{
  "d_model": 224,
  "head_dim": 64,
  "d_mlp": 896,
  "norm_eps": 1e-05,
  "init_std_o": 0.0445,
  "init_std_down": 0.0,
  "beta1": 0.93,
  "lr_head": 0.00887,
  "schedule": "wsd",
  "final_lr_fraction": 0.0,
  "seq_len": 256,
  "doc_mask": true,
  "dataset": "wikipedia_en"
}
MLP neurons of a small language model. Each row is named by its layer, matrix (gate and up: input weights) and neuron, and shows model dimensions 128-191. Each number is 50 + 12 x the weight over its row's rms, rounded and kept within 0 to 99. A neuron's up and down rows have the sign that makes its largest values positive.
After each neuron's rows, "fires in" lists the words (lower case) most often at its 100 highest values on Wikipedia text that the model never trained on.

L11.gate506:70 50 26 52 69 32 29 56 61 52 54 33 35 43 62 63 66 58 63 48 42 27 48 41 45 25 55 29 59 55 61 51 47 57 61 50 54 64 46 53 77 48 46 63 27 68 45 74 51 59 55 27 35 66 34 59 63 46 71 42 48 44 31 56
L11.up506:51 36 52 53 70 61 54 49 40 41 51 40 36 67 57 51 50 35 54 54 62 53 55 40 44 40 38 30 50 41 45 37 58 58 41 67 66 56 63 70 47 41 58 46 60 35 60 51 52 72 38 66 47 57 42 62 64 58 47 52 66 77 64 36
fires in: "to", "would", "can", "will", "may", "must"

L3.gate655:55 33 25 73 61 47 59 42 41 57 61 57 70 48 47 55 68 63 68 32 53 68 44 55 37 43 29 51 70 29 57 28 52 44 59 57 51 37 42 51 55 52 58 37 52 55 76 49 47 48 47 51 48 55 28 41 56 81 51 42 53 60 61 67
L3.up655:53 68 41 73 58 55 45 53 53 43 57 60 37 55 54 65 62 60 55 50 15 56 52 53 54 47 54 60 62 61 41 40 51 46 60 26 78 31 66 46 66 62 58 35 65 41 64 46 67 49 86 55 51 53 46 49 43 49 43 25 30 58 52 42
fires in: "team", "program", "technology", "technical", "programs", "teatro"

L4.gate309:68 48 48 30 34 56 53 63 68 36 48 49 39 53 74 71 57 53 54 31 47 58 31 54 67 47 35 62 53 73 48 52 54 54 71 25 62 36 40 32 46 43 46 54 60 54 50 60 45 50 48 36 52 45 49 55 58 42 43 30 39 47 60 47
L4.up309:76 40 24 39 22 44 50 55 57 32 47 41 42 42 69 49 45 50 39 40 64 39 39 52 56 54 39 79 48 62 60 48 50 47 71 52 57 34 43 55 38 50 82 68 59 27 40 48 34 45 32 44 45 51 48 69 56 38 28 34 42 51 48 48
fires in: "more", "most", "other", "less", "almost"

L6.gate143:30 36 70 50 52 57 36 43 57 70 44 54 59 58 43 47 43 47 36 44 55 49 55 53 49 51 56 35 60 47 55 43 49 55 67 44 37 60 38 43 29 62 51 35 43 61 66 30 43 72 39 37 51 36 68 44 51 45 70 56 56 64 39 45
L6.up143:49 56 56 35 45 54 37 62 63 72 36 49 53 23 55 53 75 62 53 65 27 45 61 46 67 46 49 51 43 62 54 50 52 61 50 52 75 46 50 50 43 55 57 46 56 58 57 37 52 54 47 65 52 61 63 49 29 41 55 65 64 49 35 60
fires in: "there", "years", "year", "partnership", "leadership", "courthouse"

L7.gate268:38 52 50 39 60 62 66 43 60 52 65 57 43 54 46 48 56 33 38 62 43 40 44 29 53 46 19 49 53 65 45 57 55 39 45 42 50 27 50 34 33 40 67 59 59 50 28 55 78 53 56 58 58 64 51 63 57 56 71 66 48 45 51 49
L7.up268:61 60 59 53 63 70 60 36 67 77 47 64 50 67 64 48 37 31 43 57 50 55 57 42 39 53 32 31 50 47 51 53 60 42 67 49 58 29 58 49 41 61 41 41 55 48 62 74 45 53 69 58 40 54 38 72 51 67 62 48 52 60 65 53
fires in: "they", "she", "access", "type", "not", "types"

L3.gate264:39 30 46 31 46 71 73 59 39 48 56 34 39 39 48 45 71 46 55 54 52 64 37 47 45 50 41 32 33 61 67 51 56 64 49 50 57 62 52 51 44 60 58 47 68 50 52 93 43 58 55 37 36 59 47 49 46 63 74 48 46 72 57 55
L3.up264:41 22 65 55 47 72 74 51 56 53 49 46 31 60 52 46 62 51 54 57 30 48 50 37 30 48 28 32 64 35 69 37 42 44 53 58 67 56 46 38 41 55 46 59 57 44 62 63 49 59 43 43 59 44 48 51 36 46 65 37 49 56 69 51
fires in: "can", "would", "will", "may", "could"

L4.gate81:59 49 38 54 65 68 22 32 43 44 57 68 58 50 26 40 38 43 50 64 24 54 60 31 57 33 37 58 67 27 53 54 52 35 69 60 41 46 47 55 59 49 72 52 69 66 41 39 70 67 43 59 57 53 56 60 41 42 61 35 49 55 42 24
L4.up81:62 53 56 56 67 52 44 71 43 61 48 48 18 47 42 62 55 71 37 42 42 44 68 64 40 46 68 65 59 59 54 67 46 40 55 41 53 43 18 55 41 69 54 20 46 49 82 60 77 37 60 47 47 44 51 60 64 52 48 46 66 50 74 46
fires in: "program", "african", "china", "programs", "programme", "assistant"

L4.gate294:43 30 66 43 47 50 61 69 20 62 46 53 58 60 29 48 47 48 54 53 33 54 44 67 51 39 39 45 45 45 45 44 45 53 45 64 82 65 46 62 64 67 41 28 70 45 70 64 55 42 25 55 55 69 62 67 35 58 50 39 63 34 69 67
L4.up294:36 45 37 53 43 50 83 41 37 56 57 40 44 28 36 37 45 64 44 82 58 63 56 46 25 51 26 40 57 36 56 40 46 80 50 51 52 48 48 73 40 49 49 70 37 49 64 48 59 57 16 33 57 41 43 44 65 57 20 51 62 64 48 45
fires in: "can", "would", "had", "will", "could"

L4.gate807:33 40 44 74 57 63 56 48 25 61 63 47 54 51 52 60 71 76 52 52 39 79 32 13 49 59 51 38 46 40 47 40 37 57 58 62 69 57 51 33 65 38 54 51 49 55 58 51 52 55 36 35 30 56 42 46 42 67 55 40 61 33 52 57
L4.up807:41 61 40 61 47 62 37 57 36 70 44 51 50 49 43 48 64 37 65 45 59 65 59 21 55 62 44 36 72 27 65 45 36 62 36 68 54 51 52 46 76 41 58 43 58 55 59 55 47 58 44 55 42 67 54 56 48 46 69 35 46 37 46 35
fires in: "can", "may", "climate", "being", "would", "might"

L4.gate206:42 45 63 37 56 52 64 39 38 51 43 54 47 56 68 38 46 48 70 65 24 74 40 66 56 63 46 35 59 61 54 54 36 54 50 68 56 44 38 42 43 66 66 46 71 47 78 82 36 41 50 46 70 55 46 57 28 58 54 51 54 65 34 63
L4.up206:32 45 64 48 61 56 48 41 34 51 41 42 35 49 40 29 66 63 49 56 35 56 56 38 34 27 47 48 40 61 63 78 60 54 47 63 40 64 39 50 30 63 51 39 66 52 53 68 65 70 54 54 47 66 48 69 34 45 77 52 63 51 60 64
fires in: "would", "can", "did", "could", "may", "might"